MLP neurons of a small language model. Each row is named by its layer, matrix (gate and up: input weights) and neuron, and shows model dimensions 128-319. Each number is 128 + 32 x the weight over its row's rms, rounded and kept within 0 to 255. Numbers have three digits each. A neuron's up and down rows have the sign that makes its largest values positive.
After each neuron's rows, "fires after" lists the tokens most often just before its 100 highest values on Wikipedia text that the model never trained on; "fires on" lists the tokens most often at its 100 highest values on Wikipedia text that the model never trained on. A number after a token or word is its count.

L5.gate993:171138113111203151136117133218131084121152168081176088104072113152098137158088115108157113123139188160135162199142114141137166089150169088180106126130123154096108162138100131144170093104149156116106170100101148105118135075163167051166091127107134187173094104109105130158176114129130104110088198121064188110080128176156112115099115161167155160105177130130147130136152177103118157130031152122133109105079127164173092113102164119092161138091154091102064182139173151144135109124135135185108122147131180161156154125117142135141115142107182143120093060083151129112158096116141119187
L5.up993:189140091159209167145080133159106090166137137073157091139112080117051144145161113204162127068108142178095157102129118143129202114094190148168125125148187146124126179186156105128130072091133119114146135125112159114125158133111155056099093139176095177178102094144090147123108124172163133097058156114097131090116119143122126102071147160168131116124159138129154188138152163147148069096085150131149135137102122166120147090087188102062165113097124119127105139143178095099142104103141114208131068127130125153164107135067054090175068156156193145119112154152115181119136172114146061154
fires after: " |" 81, "°N" 12, "″N" 4
fires on: " " 99

L7.gate1265:181054052157164130081114065141105072139136124116090175145135129097117097159147131152126158122170126189132139095136092140087140098113161134156106025126136119198106116182168118112140067099151209181122172126086137098050167119124049072203110112148138084100088127122178160107118138103176083093147159158159100111122160151167156076119119089156150127132079140113130125079131075083136130078099186108085085115137112090126157104084157032123111154102076179161078144156146105131070138151078106171180092109095171104096074147177161130050157156162109120141062147156144170170125081063115058119
L7.up1265:103125128097082106076151127115115181097144117106097117108178093126241174109176142159142127144172143157063150110172138098062121145128128189078122120166113139132073045131081155074157140095110113111096018117161138128124162078180161110120063159140110158110170127076079102194101130178130154152077094131184140087160057120144174084084158170135140102092167103143145142147164131160098156108090083160108125130103132112073116114147091177152152158091124083118143149179083168100152106095153118120103152138150100149136112124085103132147100150118135122106146126121188165103141072167150160100
fires after: " |" 73, ";" 10, " in" 8
fires on: " " 95

L8.gate856:167181068113131132166110188169118131166145149151173162142106097139173121133098140151129149153188133083125163152136121151117178138168138056108120087141179105092114104086104162163096134148168170086202172054161092134160126159116145136210118139086122136136101179143097110066094110147086129143068164133163193173152075168131137143114155167112177098133126141150117126135137081147116143129145153198137102172083126150063088194107172135174132104140117139200139154154100127094091099182130086113139131108102136134095139155164138124095075171113058176146105193112112176158143154091122195161
L8.up856:103094154132161123079131127173109168114150108148144102128091099131170097108102157114215121159153180111184163134185066123111127112146104121089108077128138122112101118160132151173111137154188102139182093146147101113176126134090072171142131173114142127127119208139180117132104158199144171144133110169053148118140119098088125118141139152130143181050126117202122170101134167087190054083095191149098187093112179136149163104156193105133090137120138100092144070087160103132110157166114097150118060139126132129173181086152167142107129102056163155127098157113116097214167181097150104152
fires after: " " 37, " Website" 8, "/" 5, " www" 4, "13" 4, " p" 4
fires on: " |" 42, "," 20, ":" 8, " of" 5, "." 4

L8.gate995:136125172102140151159091088122164172167196114163111101149147091144145145146159104156158058120156055072073112141146146127104126188205152093128143107108147108195121132184173085136138148149116111159111127090115173161159142124137160096175148152187095083118143088147135094150083162105144126117195116187125132160072139152135090072105154077100111080140083164137158100144146147080114107145184138126086123159104093159120113135157158118103119080163089108150064147117124162123131140121153158171124119177114136151132120164074137084105145176120117137129128130136136135126122143148107156158
L8.up995:138126134170141123098041131115105156139141121075147112137113158089128108140102145130138165087054189122168088140144125107119106145093081132147142092124170091068179186077091141165103183099206152124150137082153144093198089111039183136100114173114153170100133161162129133123092147141123105087108123080174085093129127150149205116138155178152155113130064152123108118079069092190131096109111065151106163200095166111094136133139099120137065137096152150107176152114058165110143073202119109166105123171134132140132101131139160150132086098150127167123109140096051162167112145174117114082
fires after: "200" 22, "199" 12, "192" 10, "201" 10, "202" 10, "197" 5
fires on: "2" 27, "6" 16, "0" 14, "1" 14, "7" 9, "5" 6

L7.gate643:120063180107128180159108065136149056098085151125211146053152097131155066126151151115077125121082133202073126161121182147199086152125133195126143141107133128135122165119113140145106127141110165176125105168161120139073112171127108108153104126124154141149092165122117066137138122164171092090137119136133076091151147179125182140142139106120131117081140073091150152130118094094145167118106134121105131141092144142175194172068125179131118127132142145082101164127122171172087150153168128126196082159152124092124136091116090122175199161178126175110151137161072076165072120090074151099
L7.up643:100127133170177160054157074099126143088132123130122113123152128139089159122224115138159166140102116097125052148143120115133168166140123198105168152116192130110082145136158080133138118099156088157196121111154150110082129108162142129177029130171134120119126108137130064176143147102154110181163141098120101148129113117111177207079136145129095113105159082109208180103098150119131142139145117120127124123128162111088132122147119135110109134184154120166125153172094123100161096131122132110085118136161093136103121108133129173123124098145141194087137085084132123047128092216079144149
fires after: " " 62, " (" 9
fires on: "200" 50, "195" 14, "–" 9, " his" 4, "199" 4

L7.gate434:127110175157143109108148128119112109108137129155114126166096141118131108076152132126159079139083117162155134135091181169094074095128157177129136115112136121058146088126153091209150102129118137148146152219185123088082095146120088121130141075151057161137076132093110087156137142123108127073128144137112149123137110173100138145136145116167093109134140075126092128173106105097150190158150130119171132172145150105125082158146116095130152106150101198079167113146122197195126125180152147140107115153099089131140088117099139108141109143176099161155118051148102117139110137124181083104
L7.up434:058119118147092131123123146116123117148111154123150109095083153125086163094122097162179116149138109055135109060105190081137153131181115123108148109129104120092147154093134097169157175190124104126120175131112156143164085188141194139089140136156092144125126096157136114111157127067114137155091171112213123167158169176133103119132106114102130158173116108104111179180104102154082146134174093084130132121141119088102119111114142121148120202130165156151114135168087139131118133128083153122118154130204181185080146066145154104154056140094096149156091111143083192103148152140118128158
fires after: " " 63
fires on: "201" 24, "200" 20, " |\n" 8, "196" 7, "194" 6

L7.gate252:111121095116118139182119136127205090157140130100110123170123139176166145138208174155101117141158109117102124162196149116135162065107150167084090087108152163099086156127083142160108122125153105151203109115116179110099170127095148106174131097101090150043138138102109136111159117131099125148137123154122129066148102077136126060076110103160151104062176155087136127112153085154122178077109169152116130121117131082120126128122117085123158158081140122090075129079112127160173156132174140157115147135164176116088134097102190173168112168101045090116091148128086133140109097075132146175
L7.up252:202154093160141173144116121137135084144131159061131161116116123124178127104092116132092102186139141208102170132088158099082157103115132108155215112150108108172097126154107130140100141160178128122131139181157117101152177141186142140171178149110150096079078135144130134144055121126144137171116159166114132094169144137131128088167137111174139122106203125117107159172104173129113119101115128079121161179146114134098124134139163153130147137131097173106111130106107152130113145140086126156099195175168115189152135108134101122112142148098115127136086106167145151141178098133127097075
fires after: " in" 37, ":" 10, " L" 10, " |" 10
fires on: " " 56, " January" 8, ")" 7, " L" 5

L11.gate1178:043104132102105136111144161134087156129125141110145131132148151131131122144157111155095167130146124172175120138046144095097133116148117098137122146112132134157105147041107108141151141149107105175124139128150082187096070136122094103105109138104089145162148155099118132127116115106119159143122135116117147146146077127084097096141137135109172128115144147077078127117124120158080191219110153132129127174115122112111147110081071172131106140151139151207104185072108157108133123138102084125080135127166121156109040197105113149077091133111100102124075132103095086133177141114077058165
L11.up1178:098129127192084106111139111089076145134148122058123097118145178164175143119138116166074097081106164178198131109109130149074132096156089144099118106096153140159143135104086108108118119190107123139181146140153166155071133125109153120141112194164132107169125187102098110096103185103145159087171127146131082146075111116148076149159103130122160115137145144166123145117130137133112158064128100115117137133097105106061103084111116133121092155143120108189192099042155177150126018132159168126190109162133118097099111127114127116114055117103144099158129176160129173102174104136186065173
fires after: " " 55, " (" 7, " |" 4
fires on: "201" 36, "200" 12, "202" 7, " as" 6, " " 5, " W" 5

L7.gate993:092103092110184098097171120139107074095166092098168115118171133122134124098189144136122110129151183136108170164115132120134167072140156115120091144114089112101089152118131143128067089087140154104115110136131179181125082158163126093195120157158131159124086123201093100082192128160095091136148215129115083139094124103121117124072128124114122190158191125052105113121093141093142157102111119084164095167156128146139104094112173125155107168134139094058171106122114159171078160122112096138136111103110129149096038148162194166139107160111075137165121130182142130062167133132154129164
L7.up993:139119081059129128113120103177097108124103176138168102145192209101102169132168132145073186184085202139135059113101171151192144135195104164165079114130123160142147164098124144077084121130185127106087074143066155150075119102159127087176202125089111121149168117135180140163144165137127088063104169145145107112139170051158121134095113107113150115131131116088178145169122125108127082086097136148119142104101096127124073152104141133178116116117126091118129208120127123138094088089175084072120141104035126141094097107131117141096110109119111084134080133159115134139148118120123111148
fires after: " |" 38, "-" 15, "." 12, " " 8
fires on: " +" 36, " •" 15, " /" 4, "15" 4

L8.gate302:144102195095166098130109109130103148185114168126107154146137178105151144100153099098111107161103082139143141125116175140204106082109178154165148157104147159127062121159198127164112099118099162124108122160146091065110104127136106144142130140119103147111128166135120068153141169091123120122104161085085066143071079074129104101126134101152106093157140109098138138083102127188096132088084102115084162142102144099165096147084144143162139111150173126151118067139148207126107154123168150193101177138132179064121056122119155106081108147115127116117178070101100160062120135109133124162
L8.up302:151171153112117142116112067093118115178160168124143095127148119120140107115120150122199121123182147104139173094106185066116140152114081188097100154163124071134156173129184031102144135149056109110111139144159122155124208120164084101117100141153161164138113117174118146071110086148104150086148111111092160138164117118145100148100173156083169161095115112178127145134153132160115151142122220131092127164143162079153157151087160087106133099102173118167133168118110137092088136146115139126118104152148156157140089107105135117140106074116105120089064133173088111123159169171101078174
fires after: " " 53, " of" 12, "|" 6
fires on: "199" 30, " " 22, "201" 11, "et" 6, "200" 5, "196" 4

L11.gate867:110111146121116157123145078147180053115144113130138164117116143106190144113065071127084128094125145090132117144142126099133147138130038130120125092160104113113164150119141133132068111143121106085034160153098134158070091107135078128177093148158153180159167067115083156101089155146058059139118124152120130109101124134135113093144117092080056151146135097096088121122139164082091174152117176145043095145147181084102113090136055126075108081174114176093198138140126091156113121126110098127034095101089102084096105140077151123105123133205140111124105122139142141143132179177208132152
L11.up867:094076103162124065108155081129176155119073110102141125095105140119190148113101130080131152122070135139125138104179123110103111085114074175078105133134127089144157119118137177137103147063145157116170080195113125167110121122072119117165134097110157193181147098162155110139160137171142089125131082157108172146138123101133146152172085076142098075128145061131116107116059119095057132123097162109110120172084086183129145082034123118074098161115147130160115120102087149142108116142142076146097117192100092176142126124115143148155103132102074098160160145145164098116107113159136115117
fires after: " " 45, " |" 33, "." 9, "–" 5
fires on: "1" 21, "0" 16, " Yes" 15, " Small" 8, "2" 5, "8" 5

L7.gate101:093086129078104159151128142122121092170076115034106072128088151119078137071151141142204064133121163120150111145172084161127182094127176114136105137149165169136096095112118093103134138133089152089102076180139085140127098176125124151182131146124119145047151074122152113116180093148071145084103087151084194129158106218113175137130145154095156103115210145116131090089031148153111140089142083151157098156080153155094163075105070179101150096123133151114139092093115139136143116090137161110105138156084124098080109083133134147124154113091153171142135087130139120137143067052066140173
L7.up101:173133057124152162136076138210160140118139088099139106095104122143127083126067102122185077159170153082144119056154075079152159103163091180150092156222204113148071194182164162169145153107139163095156124033098141052123157195133127170144142141106150124090118163122161196109177161131131152146179152161119093196101165109128127159129114167165142121116167146163122133148164130098112106094100193093133075109155129118203096107098154101118137142170149128116045118072182059093173150159141104114076129132079134100117079144128073140100152155098138171078120154172168153152101151110142146131
fires after: " " 50, " code" 5
fires on: " |" 39, " a" 19, ":" 17, "5" 8, "n" 5

L7.gate943:112155121137175149131151167216071132170111131154154112145108155148124129122132097161150169174122137179079147133105119125138174159088103119172169152143080099119138110102143110123149160174125148164124109129170133179100127175109104135136098197084146088151152139149136077104132183195139147163110107144135177118103172095117091082106119139121114137133171106155144166132109109134073155152123122111185126168122113148179159138123210097145090140077168141149089166183106134146107157132132116226154061115114145139109078134084117069172118130205160123137124097136124159182199128159136090139
L7.up943:109148139115171127111105130080141087142133144069155122167184093167124111124125085128249089158094129152180128086155135146169164124179145143161084181144098163140120140124124125152146101101197157124153064110079123107110186133101168086130103101060109154129102163093152112092124120160185109112113131053115129138143093184201162128163107144125166106107148068102117135149107144140178083101148081117132205164123142102028167142070131102142135133172079162116120124104163142130028073081093141129171102150081168053140184120101104124136140120072139196163117125082105205165104154132156090162
fires after: "|" 25, " |" 24, " the" 23, "″N" 5
fires on: " " 89, "\n" 6

L11.gate535:125150114131139112106172063117183074150107188157136189169110135124176164085063102167195143102108133122144142107089131130106138102121113165140129105084096090135088150165108095133107134153105104143111136157146135149114133162172150154060104120160138135088155206111146152156127161167121161116087078128144087148155082117056147082042084133072084097144103103182103120119111126137112228117162164124102120171127119180117171119083130089128131155099110174162143164172157155116112130131151104065136137137082086127099134150129141136135080113137097110084110109131135109178119205122118084160
L11.up535:141131124172121064134108112095156075186122129146134089129146150180088093160135099139075105086138146185144143044156144106117152166143166099060123081127159114091129157146147087160135160112118056166117159135163147119143106071134147167142156127138077100185085102117155079095139142108114169112122107147096158089151154154146099076167046112145121173146160085110097113103112127085125144062141137149118131074136135129135096121129130110162144075110149116110103158092074177099182143111067115096119186123154097077158083137097157152128118148126068139120101125128122113099136160193088147203
fires after: " " 56, " |" 19, "/A" 6
fires on: " |\n" 100